{
  "vocab_size": 8192,
  "norm": "rmsnorm",
  "norm_eps": 1e-06,
  "bias": "none",
  "tie_word_embeddings": true,
  "parallel_block": false,
  "init": "normal",
  "init_std_o": 0.00627,
  "max_grad_norm": 1.0,
  "warmup_steps": 58,
  "schedule": "wsd",
  "decay_fraction": 1.0,
  "train_tokens": 331500000,
  "dataset": "wikipedia_en"
}
MLP neurons of a small language model. Each row is named by its layer, matrix (up: input weights; down: output weights) and neuron, and shows model dimensions 64-255. Each number is 128 + 24 x the weight over its row's rms, rounded and kept within 0 to 255. Numbers have three digits each.
Before each neuron's rows, "fires after" lists the tokens most often just before its 100 highest values on Wikipedia text that the model never trained on.

fires after: ":", "–", ",", " Ste", " November", "'"
L3.up302:117122131118130116142154167110097079124125128132153095096132177138132096173107093094124114186121111125102096138135122155169105153171089139130107122117119130094068154120140125105132139134148125158146129121153145116090204134105139111131135159110128113103166140122164109147080136166083124114099153157137123105124109142168168162163105153109101138090063153124155123129130121118099129110082085143112119091155124131116105094103116130148128131114169130116129136099124143152116128087098132133130141105108101150089098128136092117095143118089105150159090111078163166115147149124123111110
L3.down302:110104171150116166105151122182112141134119141138140167136088118097184154166095152154126119119109128152139143128141111141147150135155101115098094118104120086164127133142135095168136078095122130113082104110120106133099136129184130178136100126119131141130103118148160152126131133170152146147126121120140128123138165121133134102095101149142156153116143162140162114110104122130142139157173094142140115128135121135115136147153139115170147090132105156167113083115108096128158150144112124079121101126136144108163118150136155148124088184107104137130134119155105077144090114141117126130

fires after: ";", " (", " |"
L7.up784:122107106111124124123134124130131117107142160128108147147146141139137096102131169131133101188122101106143183133128132140152181092135139108113147090131158145130131129123084151184156167087111161133108119130146120136164093110169162135130173150157132129058192139088097116113120100138150147100107081135148114113125157146150148115167145152126110125127137145128121083153133124138110141132110177122105112116144123107094122113132132112160102140126151115133156097116134155133148167111141100084105137167152162138110144095134108112102132110136110167143089145147141124128137132141143140106
L7.down784:115108108152174094124127128120178160095136085140127133116097163084069163114140148107132122153130084110148144083119083108115146122170160119152133146137168121134144106135168119136158138186120128121153170171133118159092136081132111114155145152113105140131123131133144137135185105155114145151124135135130137127114116127190139101119104146092164114129130107153104134103157131104147175156092107092154110096140150096162121109101092140077117120082146129115128161090150128137125132166146132092140162113141125157168111159109108114108163149116116125120143112163164174106099147116159116102

fires after: " O", " o", " Ma", " Ca", " tra", " x"
L3.up822:154112115126102106180151099131089190130122133142158185163139116137112141103139091149119150118123135121128153142120107181129101100158204114149127131121111136106111119128099167118141134097132087139125130148171152123102106116127145093130123126112095123108108160122136112148114106134090091174161155152160114102106141132138123122128138110135125137106124171137132135127089148152122117146124147117106119151100109126165113110131120077174134112142094126139132097106129170143148116118137145113108086092116123126165128138167106131143125103114121127135115133143139102115116166157136176109
L3.down822:135089137118126143136117114155140187134104126111177143115120106142138145102158134186106116102137166097143103110132087119121120106186135100081100118138094144143129134121112113149151139124097083144113145196150125098125096084150148144116165148111119140142116144108117099147126114149137133109131146089136115127110067134141116163147101093126154137116082135192145173112069122114106118118085121126129174113110127146148115115096159135165097143165126122102142111111113170070124097119112134139146112138144111119150134123100136170141124126147100160149134124141086147116142108169129139149

fires after: "-", "\n", " comp"
L3.up764:097145150168104144153129083118120128137095123124137137169126129157120125093077101160221116142126168128120091097122140136127134143154121121119161134108128125143141145117118135083124112101141127092102129120116145107141121086138194130091137149133153107109140121109159129136147124149182138120137098141107149099167091132139125179099137123093118142111164131181151061132147109143148089104080196113131140158109139109136114126090101102119115085160141132148123122141113151146126133121169138125150182144130153116150084127164138110122147106092118116129115150124104156132126131115159134135
L3.down764:161124107115116148124128126103106105137124105094107133118167107128124138116143143078133110132132134120133115128099091122110125136169139105125122071150114134146143126139134164130148115106111110120107129136150144131122132119127119137096120120144113146120101073146096140159141130131164137093154143124145115128121136173113145118073102132115104149122117120084142104131165082110133150159140126111126112079146151141097080157138168084128082114118136139098180126179155116135119095150112080119126128132091147155113119127131081175071085099121119153117150159141153168151095150130149140115

fires after: " (", "-", " \"", "\n\n", "="
L3.up619:091139165157114129161166132201128140131153135127054105107128126119135156108132142082124124160163119135107169140114145212142163109142166179115132126095146123147137101142138151173151123137125149147106148103147124109149107097164108106086127153084122128173101156152151101165140140139129148135121124107129140102140114127164134119077079127113109127096134087114137114157156163117147153101163089147138129158145105120129153127151085150139100151140163148084135093139131126146154132144115132133097109083123141082112167131143166129130136104144134132122133133165128123123162131147155123113
L3.down619:104097156143068102171142108143093109104127159140164113143127101124105165133147095107142133128113157137122108142165072122146153133088142105140213175164129138129148165138079166120138114134099144170111163120106118168146117144145157083154119117118112124138117126131165138141108112135155150137117150107109103125146113142139127149106088138130136120125128123136109107164115171098089163142141104129153144159100089148100170151101135132170139105128132135117162162167120163155116158166143137102113138155157154084145115142143163111118103109145121123113114161104140121090095117081142131154

fires after: "-", " ", "|", " (", " un"
L3.up385:154123092121127191141152113132136173097123173138143124115073138116072129121156105099150119116094137143114102131152102080099142130135166143140137147116125063121106126129140152151125110121153147157125118097133155130166096107138106138138118146139134146114065122143132100145097195124132118103120124128162169166162116144096144094137120144155130155130124122079165120133131168136146102114098094089106094137151145122097153117140126132127133105154133117140137156122132115101141163126142100129089137180064172146125092117150142145118120112121167137151106114122093183113134117159152161082
L3.down385:083161172143116106103141115133115139154116134158105108120111136050109137138108153153086189097105107146106101106136129102087080170077115158137102154125080148127123118126118202145100099131159119105135156088126153075176111100115093151147176112081154098157143131137177122129123145128148152143143151113110125119163134130114134155114115123143186120130128100142161159115129072152134134134131122086149124140126112114131162108112123130112132142107124131106120115138137139155087118128110135137149095135105129117172135143125111140119137163115133151151132161120166120166110121104167171117

fires after: " the", " The", "The", "it"
L4.up265:091198123130089112108143131116134162093165125124138158137100145112096142091146094117117153093102129140115123102071130155120163141165140132136117103137149095123127084142120160101137128097110126101110139130121138123130117113167147119148139141159122122144162118146105167104171112101116174098136096112120159096130132158152137112135162111147120124112129107146139159156119135110143117167120097122150139134152151189214173140137099155119160104147177114106129118100092120120138140095163119156121112092140130159136089140165137121155129110093122104137119113111144107139147174090135080123
L4.down265:127157136154107171116137147125133114113129087123127129130178138143167170122123141163133099170126070129130149110082104143101143172128177102121116096186103153095123152180110145130147142086129103130132116166141125139100119119137109145133125146127171101166114108092101100091146124137121139125131112154104113090074107122140093119140095105092109129099144108153134125140141166106129144130107140141149112095112148089121103128131090146130157103078167104115152156142148147118130130119133109144100119139130133146125106111160127169125146157124102122132137124132140116129149146129126105126

fires after: " |", " the", "hi"
L4.up794:122094147101122129146126115142131079128151126117109125129193156154140160135116076125125097110109145108196129158160155131131118128155177142128137113156178101139097158159138132149141143110127139115151107117115146109112120126135119121126128138152103121112146119087137093149123115137122131147162122165187147157133113143118132114150114104110141097123088131124050106163151132108115124118114142145094140091090116152150137131092127109178126145147114180144110111124097172124110149097164136109127115117124134125114094155123132104127184115138120137165160127159104123147122134146187086158
L4.down794:128108106118155099161166166146151157116154115121180098154128104127180157147149106149109174144134129099128113113158130102132144124138128141122133116123116129124109092120159084129101109135113107139104136117150105122120105108127157078185156137100191156111120138157121103116127137153102084149140120139088133108115135120149150113123143145115099139076146156157170167110144110144131115139112100129150103099120140137173140102170120135111152119120157138198149103116126113158121146113140194173117077172099120110091096138136098095096126105121110146152099118148119103087096097136137162093

fires after: " |", " (", "\n ", ";"
L7.up45:147079102146157148131127097153119116147150139119144091174120099112081136109148093180140144152149154086145159109113117113114108108158096152114130101132135117124150123106095123139094084065159123151140138143146165091126149145166135119115117143133102129137145141145124081149119108150164102083152101079133149121124151135112152134111147081095128122150122138100152082156119122131132169126073157150129101169146090142134132128128108100119149115115110111095190122113130127143174153147097135109113157186158182145140147108129165149157134122157107165097087129119141148086122140137139116152
L7.down45:108177163103130117170129078108139153119095098119187105092126155138123095098147127168129118109107098114136124127092113102161132082124135133145109151128116158127119106097137147168128153167107112147117142124155119124103132140146107124095080120136096133119142171095081139109078165114097157124107183138120119109134140094152110116143150121131131177125066134108129131096169127151120146143124152109147118130143136100111125096104095122095107146095093129133087178144158131127128129132130145121097157180111127145141155105129151115120185151167122105156190114107131150108127091116105136160

fires after: " the", " The", "The", "M"
L4.up562:128108148133153117143117124121130141099158113123121112133145155116113091140105076124127092070146135143125166140120133144132155104136137152139194169140140118118114141116129177146141113109139167127171128137174125139123108117148171063161108116154132119126177123135136151133130135118131159120127113156115161133098079130120108132149138142098155161160141159128106112102121140096147099143075121139130092135077138127123167127131087121192109159147137135128156122116116092155133142141147118158145133111113139113115163145138089105071144129155137100155118123165153115146121144138135122106
L4.down562:140074117114125122159088101167124122140110163142095120144107155107143109129136160135118157168140142097139119124115166130082100091154102111146149125091158183175104135167105114116142096126156128117108137096129149124134136133140139136148177125082108154145152116114082153118146147150095109122123136089151132112165140091086145136162138092170112084093152160106121164122120144120101135083122129159116100129143110091127187127118153125113166104163114109150107124133153114197149148167157133125153086100100172126114077142094163147185115109144122119135173133107169140125143159125151146133

fires after: "\n", "=", "\n\n", " |", " ("
L4.up475:158108132119149102133134137087126157135131138145150099093160124146106113087090121135165099145119076130140093088148125142161164137139114133143132135083096116114165122094102172117139079130116149119118145083126169179103120111143089110112152114166096134133099069140117161160091140154138136109110113111102120122181137106137133125135089156146158120180127130168157139079124116130084112116098102124114108079139135104148162129112127114096120102137142119129111150139142129119117154154143156077107124164162114126130106084091124115136132113130131166125119097131145097107117109141140094113
L4.down475:154144108137149090121135098116108089154127123105121161159160133138127119114120118133137064140114132112112124155168091095067125108173153128158155124122179122143157130108114113153110128184154138117141135101166116129121130122106136103161110128137110123103076153110115133110151123171124174114115133131117134111165060142123095162163139133115069143128123113115134152134141156115146125149126173132155107117133114167125159115139117088161146109138113135138145157120139111129149100163109092110163133138102122160140116110193130123139115076087151134125154113099114146133157144140159135120

fires after: " the", " in", "In", " All", " 18"
L4.up709:133118112128116130139121131133152161149148115152130159149135077179145151108105125116086095155127077129074118126165128098099111113131114125111092063099104132125132136120140095143116130148120112121131143166080158147140162126143145096135133112115151144094135176129176124131166084073155148128118157174148145164132183150139104079134112102123127126107132083144141112111106131102125099129101128117180108155146151145125160131123108068094143136119141130111130143094109120132112107127156166141168115086157123137119140130162183123126135139094131129127146082114164124116149103113129103131
L4.down709:161113108137112123119143130155096143105108125089132127136113109143120104128136125100157106118125088146104119152154115162101146103116136094126162135123147150132125109146117105092142150133140120122155133127118082153102072118104122111125138103149092158147120098157104119117131151123135095141153122135141142128189084135149167132093146121164084123108139134116130123103125091137135149101131112121102156154129091119104172111109104123135130166132138130116127153164172149123095107121134156088147146174134145099152125124110104130163087127114098143116121100139149102137110153117131195150

fires after: " (", "-", " L", " Over", "rec", "\n "
L4.up833:134149137164110176140109128132138094130123121135131128133155131129146175156154132117137122094097092129126087122124151135108103106190110099155135137142155133136153126162145144133159112146153150149122119136120119093107104151096140129166090144119145085159145104114094096142054148156141122102164148117191145114132093144143168051099104131109123148099144127179099110121083137145116121131136127134150084132138130124144148146107058136110122080207110132130130134111150160093134098125149093119116111122115144145125096077110105090112144113148149080124124128137091120141108069159145167116
L4.down833:128144102124077168131160149151112125122151136116111127142100138100133113085142152147127126153141130141124091116129176092116120146145179127110164149110107145149137146126120141096135129131116127155119141138118090131120136116095114147130128148178153080118173127106103107150113132120104140106104153116148134107130107140098121145138108123119150122079096097125127146166143097163146156095118135121157126133134129131097131087154154133137157104095115161213085184105144170114150106137122123139138171142104103189155099150138136143117136115131129092137120120093159141123109102133124139149

fires after: " |", " SC", "\n ", " (", "IT", "U"
L7.up527:153100142160170130128144137129077100114174124114143101101076139112108119124086146101106098140142145113136122112162119137120158142157104123152171140133137123140129146121100108124133169170136126109104156112172086103146156148128137165122148192130145144136102098126066099134108125129121130076168103121110145179117123133129151097104117145128135146125102126089128147102156132149130202118103145157110141139158104118160107089122101101127107065134131132124150134093092126071142145127084124091152139143140148119153103134087154075164150138131093109116114090136152094126117151122128094138
L7.down527:108146134117113101164120085144158134128150090112113125122128113150159118146122130105096110140129153131154144153107127150181130123072125138132127133096061100118118138086156125152101140171105146128107138122190127127104118111118102123106164163089157099118098146127178137130132167146163155101123100128120130120133134119157155144118117131112156141113082153114151101120116114157137080130103128141099148101124121069142116153132125157144113140204061101131132143130134147115123094159138124163143144149094149115142145107109114111140166123119086150136129125101117138129132165076121121195

fires after: " the", " The", " his", " g"
L4.up262:114093146119084135155130165116156137123135109118134128110118163107111161143120140144161108119102133126077155104099095094120128075119135166125129060097121119083116130133134098097088138123098117126180143095134138080142147148154129125124110168154147106165121152136129159118145103131070137147118108101160174076130146111164114151158110109119147159169138122149108100134108117100143115105162133115137128114145116116152173173100085154142130151109143102115131128162120074118092134156154143115122092107123154108134171147182117118161133125156153131098143126087134126127133098155114121165
L4.down262:133140139145153115121137152092077107118121127097104133144125123121046142148128114165121147156159133145124108076093106174147133095130123153141148151134134138150118096123159173152105106115123127125135158119104086168118121130153109110137139108135174133160116111120110148113111109113137147113122128108141080120082157156106113124083137146121134126099174129122143144071137146152109089117116107125137142120148138131136086118134137127130113119150120138124158127144142152117145140131127141128092104130117087141095147083154155132113177107132149102180102110157120157155158132147147130124

fires after: " the", "The", " The"
L4.up45:112109171112134109105129140147138171104111144146157073128179121131091152152118109133127086148148112112121144113188119134149129122138136109132111105149104122113120071135124153138110132124090139063131136132090138098154160130116130116152063112125121157146138098124155120122100131095116099133117098148108171113142133100150130110128140150111089138128144126170131108125152138129091172147110127102142119084109138136121147117131113146168134151149178124125156115113144188132132113108112175156100139117123103105130167133137107156116090153136128084116111138115154147120165145102130101140
L4.down45:125127141103147112190139114163100159118180125137106080127131119119126120087144134133150086133122120154128157117131117133177157135109163138111137107121124112106149162149105126071164114165101131118122144142147137127085137115133142137138088146110114134109099110137125164153126160094112170120084129121112109130126142140126106083119122134115105145136156097115108114132122099133131141190119154135107098174137111099106117087164147116092111120146122132127145099132141129126088158165118102138164140120143118155139103146127154099159108123089155127117127113122125109126091111078132147131

fires after: " United", "S", " U", " So", " so"
L3.up792:126094121147122096111133091145108107149092133107141159114096155119130105112100128139105109146107123106133112147117154110094139082152083133098140142103123093092126132217136123181151118108171145124140099146115144158106141076110122080092149069145130171114085145098132095143179134134133108133084141103081140165135126151135117101108138103114117169136110137143109117106172116106116094125104129089133176135094126114120128062114144100145151124091140119103119144149092119112130136053102157118122148151155152129116084158144126125142126116146154136115152124149122108109167129118129089157
L3.down792:109138108119127133142135164158122118140163106111128125156111099143126110136113119111141139149131131124169142158103159133117126151168120115104151169178057142135130099131150112133119129121105162103102148140148086165158143119135127158100146098131128128149092146159098143129117087155170099088174140119123128070073131157101180139066083184124160118105108112132115151123124151114147115118163107124111144141098136110162110108135163145127119140141141098141118145173172132082137112150114141098135122095122098081125132137106096163104111130151158111156113119149160094153137119126172130153

fires after: ",", " approximately", " than", " of", " to", " about"
L4.up641:121118147167126134168138128134114128125147169148116128131083119085109139124153134123177113111102175122098134184111126153138153082167140147141135160173134107169156089130078117083137130144140123135077110099125146135115160129156120109133126105177139158121106155117115129106126118133090134137137152131153167137155142143113109158122124105151149078090085149111122092134113119116112159133144151151156112160121108088098108096123080119115131134123136157126092146156112138188123102136124093141161102112169137180141108147127165133129154145127128099109125145129070117126102139164095141127
L4.down641:114110171151103133136135112160172119133112128108115127153118121116120091166127130113130150111131133122134113117115152081136144111103111165145127088124100120103111135135163096137154126158093133144109163155131099131138127099119093120141149128138125099167114124090108127146152141159089087147143108115109124146130132168101157179080165138160147107081120156125148101188121071095153140117149117122110145141101138119115148133085120106154170144129108100182111114165122150116127139178123123107116124117157083098118136108133152181135074133104138135165083129116170143143090089138128163100

fires after: "-", " (", " \"", "="
L3.up750:103131122155122084111151157144164169167128163125162105113153139154121186121156153091143137090106167104139061141128109104137091098119123166113125123110113115113118099126109134101123112145131125110153130108098134113103115121169136127120133121130146129132098084106165146089115134119126134107122138149133130161140144084111153157141091148153124135121110090120156115160127114116141088154132078129097173158147137139127131108152079111129155183110113104156122145148118100137141063126137153124138127130146104105123113115190066114076145108113144097132129165092096128137183161153109116117
L3.down750:126134103122114110103125138141121118169140092137153112111161133113072145167166147145122168124121133140128197123122103136076125112153101147085186137153128125143120137141158128156117127086128160141145126112116104135118123132158120123116123103142161122106192125104121105134107107156122159122170114160118123105128190123131134143117127148144084111040142094121158114124099112148112129117169119137150147130055112148120128151110101112125113118149109177160137130151127154115154104143096162082097152086122151079146143109165119171153087115154133152166125160129116081092124141108135140125

fires after: " in", " te", " 18", " (", " 185"
L3.up521:122137084139129129117151127106125131118180112110135180124105131122118125136188119163126177129085088122137106104114155122137063128144129161132162101107132154108140170136160149139129106146105130107105088139138124111137115108114172089150140077176167166145152144107143172085193123057143142108132123163146145135168143163153096110098195132146091080148157112110136126113118135116161124099135144109135143118154120130142136120167167104104107147105163120086116108087142145121142104100125117124128152134125153169143152133133151086131125106116126093121148112136140125133129142132135097107
L3.down521:127106123129115098139118124135115136179097147145079107127107140166129132097102098144127088148154118156166128145148112118084166099099133111122143117134111140101147103139120134107147117154098092186138140123139110118123134141137068115115137125120127148133113098134185115154093137141142104159118125153117172133143080147118116112121112140061147130137121132104104125082175124122160165068115127123161127168099072097078172133089098147156129098119110144140155139104118119167104109157110154107150114120146128122152135114176086169121116129123144102126143176107110130145164100119104179115

fires after: " the", " The", "The", "ir"
L3.up4:092132127077124125105116144137135140152149143152166177133154141102113146154146121139155120109163116167102123123137103092159129124160109143149094122116157079172141174126113157123116146126083143144121113085147129171144133143137119089122116131114154121118110153131148103131129156118144117126122113114119112150135108159141127126121134139127140126183145113078113126097166129147145129165128107112138124093106109171122109109129122121089091105160149136102152099093092119146094104110128154130127111123136120133108153156180125140129119132134100116074145125155130107186132160129115120132
L3.down4:103091121098104115137129134115113096155094072131162147075111162171121085163141138134115141137111108117173104181147134131109154137123113136120146134121099190111118118152140136146162103166121161101147154111127114146122140149143092158183151114128145131157164142118117138150120140145104109135162068143112072131094096149156122111137116121176145130129146146148069108120148106148120127107092088132121146123074096136127127155150143105133097107139098123177123130133156141144082132146138122122090101175146105110137126142119150125150104085110116161164113116105157095120096079121147143099

fires after: " (", "-", " or", " p", "Or", " Pro"
L4.up363:112111099142112156112083153158111161141130128152120129090148121125163174103100101133132115113114155163132102126129118133151157110133114143160125121134113142059141141115151121114145134119119145148157144134103094128074151137126164116129146144116133115097154139087120165056112150117154118105158092119103124131096091150092136105119176131069133098183147131119160050155100145143148112118107135192116147151126150147136145109101085133126105086098129103119154120156104131112186125157136143105148137179137172147094112152146097126089127150093111116159172122124117142115128175163116133141
L4.down363:132066105121122089173117105126166165106108090141125119162104131104112123157132156150151128131126114138125129091098145137113129148133134124140112131088094117112145087145138131090105095133086162083132181139093114107137112130142110121044167118134111080085150161132144131118073140160132094134134167138158160154153058112101174173129113117118149081105123144130140104142111128129131184164139127136120138097123117119153182152114131117133092136133063113155111100136086161134090103087126134123135128148161104106130156140137117110130148079103070128126150126117112105178165147122092139139

fires after: " (", "-", "/", ".", " \"", " is"
L3.up704:149126148178096157112124175105125166103159120124132124104112112116110121148113114127129135135117119112116109153132122118140112097141101158110124156080137126138154140151121141152126131126150139129136109133122146076140180109145173147114093135100088136137132138112107094123143167154125131134095131183117139119134086168111149113138115093117148118162153154154163079151100109135161145136113094125130122106127154148165147103165213142177126107127133131122168126115121109111095178145120103112120150139141160148086069130147117121138111124132131106127146173123116168170140087162113084117
L3.down704:162127113073129094161087115094133154158117180202157091130099154131132157100180119123132119119114174105144149139149145137146114091089121113103107128148126133129151116128097118134151146103104125111133129114173073108154116134144101109131139127094154126119100102108128127084143140132139092126142150096095146162129137124125116150154136094112106143128097081122140132133132132169147133138100135103119129118144140123138140095069096125116141126134126155138122149107131112128123147140089186159120142111163128183100117126135129119116121160119100076146133120107101112152145120108105109123

fires after: " United", "S", " Sm"
L4.up915:089109082139121090115126157104119084108141104120136158150136143129090129123096133138106132162133126130129112166138152110125109156164136131135115138124075137145113106165084099171137139107175152134133102088149165123128130072172108130124109141143107136198101152139124090120178107078152134096122160141077153109135149140106108109120128130157107110138086130150105121113110142146110104135157129123136141145150114105130111088154120137140109141101145113078137196134090117081136080132105129165195156136150132110106125148113200096133118118130117182110111164162163099149184154138097122166
L4.down915:085153123105087172102150124124156136134112147135097115162090112137162117099136126109157127191105121093114115158113162170110124127124125113131132175150093161101120117140125097107133127134137144135105105124130161133132177117126111161172132127107165117121116105110081123102116147135162097124179125148118158115045111155082162120125113127132163118112158144193109075124144141172135129138139133108125124105108151126098122144147201104154149104137176129138140101146103125103154123166137123106090125144139095163126149119104111110117131094126123090129113124143161172128114143155164145127

fires after: ".", "\n\n", ";", "\n", " ;", "-"
L3.up643:165118119091097116091120149115133119104127155124134166117076085085151102105148087129123135108116124102160128127089163115167094131106134129149125140156142121159134076093127131135106077091095141092093164130113174121141117146133135141148126138153119122113095173149120125093134114132138090163132096134126150117118133115077129139094192164107135102112103118163073122113155090078144129090109106076163107131142155069183157102158118112113099089113098131131140143089096098116161134151100147143126139154115148153151106127127157176149142059153147145141118100097121148147153134135108113151
L3.down643:157130075133134165119127137112123140125098131094093129126135111114114117100137121117153133078129138140146139087090086127125117146128122100111056166146126125169104093171115171147127152142137157110131120120117137116124102093162124167144100106116131109095144120156117119149119155131107101163136136088120109136136124110121107125109137116090143120142187135077170145126127143123174141084107113132100140089150114096081109110153149141144161062088121168099150094097114155106128139091122094109106137179100149118181084144123113070099122169118146118113144113130128130134110100150172129139

fires after: ","
L3.up913:125141140133141105138137117147155159162108129135098117148144153134148142120133076139140070170146116157114127109106128135135138116168142093104079120117121106129134108082127128158103140144161139145169093146112135165135164115114161156131107136135151124125135160115085106100123120124113128112092132114137113132178103123117127117140145130172130159107108145155108116130128080112165134098152102131133134102161084156116161136102104099114155122114106119117142142092142119147128108118092108183120151179126131117111066126151104072092105105115110091171122157154088177153197099112110125106
L3.down913:140113120100137153132180093120140171159101145129121151148140140147127137093097136104128068175146103125102140118168070147138106120127111143135148083139141148107112139134138086153133123100111146166134137154129130147120108139115100118117098135131143150106134148128074138107170102169123117136200117148130136109142117141123161121104145150139120146100090122129125120093121112140111128155139064093106100112117089114063146160093097167095147158138126152141132154147151082119124131148118108142143090152155119119128138166147172118121062112158128104156079123118131129145143131149131105118

fires after: "=", ":", " (", "°"
L4.up184:142134137111132112151163118166155111166086134124093102098129136120110089116130106132099105126146097164122098131126098119105136118184104125126117128113132102139076106071111107139112165122145122107103120130118142129138132126109136134077139141143110116115148130092129135106130143097111118161133143154099154134144104099165140080133094083164165112117159101106114089168126116136118138101093137167101135164159157116135157100134123139130172098145173123090161130128146146135138125135152173127133173123151116124122113134151109135117132137134160094144096109131082076123137146117097105101
L4.down184:121146107147095137112141134089132169118136175092137111121186081169125113123150146093127156168096142093077107191157146136105117162143110145119148106165139158097094137099123125133127115122137160124118154133130133132139110120096128132121154142154128142111129097128123095094114115157089179145136116135115158184135069119167162113112123134160120110128138147128148155139137135151130172135134105135152166155128133146127137145107134152171128125117122133128134145113139118097142133144137134079153109124149118087141138106117133139150135140094174171157149154134130111159095100165154102083

fires after: " the", " The", " an", "The"
L4.up478:090116136121143135129128134099158143130159066150125099141177146118144144141092098131111116105143134127121128181094112151143101079135147144131101097139132105154104113119139154154120155139152073131115129044112112125120116160149138118113149147135127162130117126126108103125136168081146121145112127146100171149148154138126155083123152143121140080149156143142121131109126137122155122115098152104140138159089157145129126123101073159079160152143145124141106122107119114155133104144145105122144100109122140172112087188144149089124100135131128104108107184122118106101124084092147089136
L4.down478:175138104101149100167136136111096115112126129119082111140121131100181151168085151123121161193102146116126122108142115139121125126126125066146098186135137153090129121101099084092108167179151052132161122126120161095153152132131140138112145157112158156114127105122143118149116100135129092116137128146154124106114120129104134150133075125108096118076170116155141129124168128122165173137147128130136107112154125140157145116134145143128147114108137135160128111110135123101110155141149104117162143080149107122127136122159158122139166123114090105099118128158112106103109151140156126127

fires after: "\n", "B", "\n\n", " Di", "D", "V"
L3.up665:085148141092144137108113116104102135135162122081120094134104091168096166128124088115113124096147149087109149112137141169114106111148095123099097099169150128115121150130150125125129176140123132145207128133113162104117144097119125090105081130130102125142094136106114065133138062136108131144133126117125140125152107142099142149103177152123146152119148110151129118127116110173141146115137117149152162148135128124175132122144114146129103122145120172100154151132112116142169131140096133125157115174154136151123132172130105153126080142153108157151145133124108109120090132097092113156
L3.down665:098150122111131136112182103138151144136108160131129164107117123122140158140142177118141129104140094107160116129153075127142160108164121105117101128105072143121112131109142145168115087143136122072101064110110155163106108108119176163090164130111108095146140092145094136154098102129149164123145151109112148111116135126126112127127114170131139142159136127097109183137107143132139188096123140101111116098117111097101128114100144098154154085171116138117159157123114181168145112115143129093111155135108139113138126136095102164134151116175159153160150114095123130161175092111145101127

fires after: "|", "-", "\n", " to", " Su"
L7.up474:126130114149140173106156138091118141131120165131140130139133132109117114122172121115145138155173091175128114149163154088149139165150145149150166124072120123158145146142128144124168124183140123122122106128132081162112132095115159103148106112136126146091129119155146141113153133132143131164108126087164161103148147134098112153131118159114112136141128098121163097161133156145130133116084130144100116121143117113155102132137108100101188118141108129113115130119141137123122147160145084124080142154093146189134135144139148122148131112131120096132137068107103168123129117141109110119
L7.down474:093179122124121113113097173135178111138150103109114128107114096103163152074125140142137103090122133159093113145096155125136105147155162133142113155134153155105114113076176093112128127100094117166145115127161131156115163126120095150155161090129149157137112138091132142144156115118062114123133136132117161164134180128116115155145140173117111165118138128152132114134152094125120131121158080109144092139156138146101104108123117122141081207100145133138142099101143147081124136115136165136162082103098167093140138140139112134161123142091163130120108161110123138148122100093118114149

fires after: "\n", "\n\n", " p", " Sp"
L3.up886:097126130157120142155100112131129158090118183127101113091120136141147118153138108138152123101143118123098135079139108120142129112085154145134151134105137168122090123105121104146175120150135148109166096115170108132155104115150110109114123159129131079086100141157090119138111125128146118150119105094117148094149162144135192095125177146076138151120162120131129118100147147108122164091098086156142125148119112102127111091187099098062123119142109107142153101086093116123068119151138138135114124187150143104126064120178160150129137143090153132135117123148111127127098134119110139132
L3.down886:124115151137119151171131146139115151130123137081113143108174151167103142085119132121108134145111082105117150127159144151108155085145149135122089163121152099138140149148120160150141083116121144102087153173143131101133172163104115152162127132121126119141123134110121131095072119179162149128100111153105126171088105124157135148125106143151072108133162129114142114117150131121141156153139115107124096145130132141110100121096091110130113132107136112131161121181110129087125129114097092142095104101131128108124098140157104141138106126129147134116170121170119119131121140156108125098

fires after: ",", ".", " where", ";"
L4.up540:077113103143128148117093089099117106133134149120144110126138124100108135122133076148156127101097140115166129124102087094137132123146177129115164122133127189133150124136109107117120139128121178132134172091139171110152116118111150126121111095159134108138081107126164131101165156108136117154125101143109128079148167139146115091124150114161166144177090098096116112142136149114122158101132086106132113143170120078161171157143176138078110128149115104102131133106184080153160093167123142127120146118080128141131151122137165154168111142162113117134160136107129135158093130147114120083
L4.down540:095157136125146145092117161160156105142131088083150131145152108135135103123147109148109148123150110112130170127083129116133164145080120115096135131138087168116140133141132151161113131126128116123118133172146119106133102135165133123148144131126191163140109128124161098145086167097169148125109163143127131177090128154162116132100114127124125115080148125136136148126111122133124100130106134155118149147112148132133151143131119190155153150105077128138146137120101181085120136131166099132121164128149113137150105164127153172136129124116141175151148139162158076126099136142147128129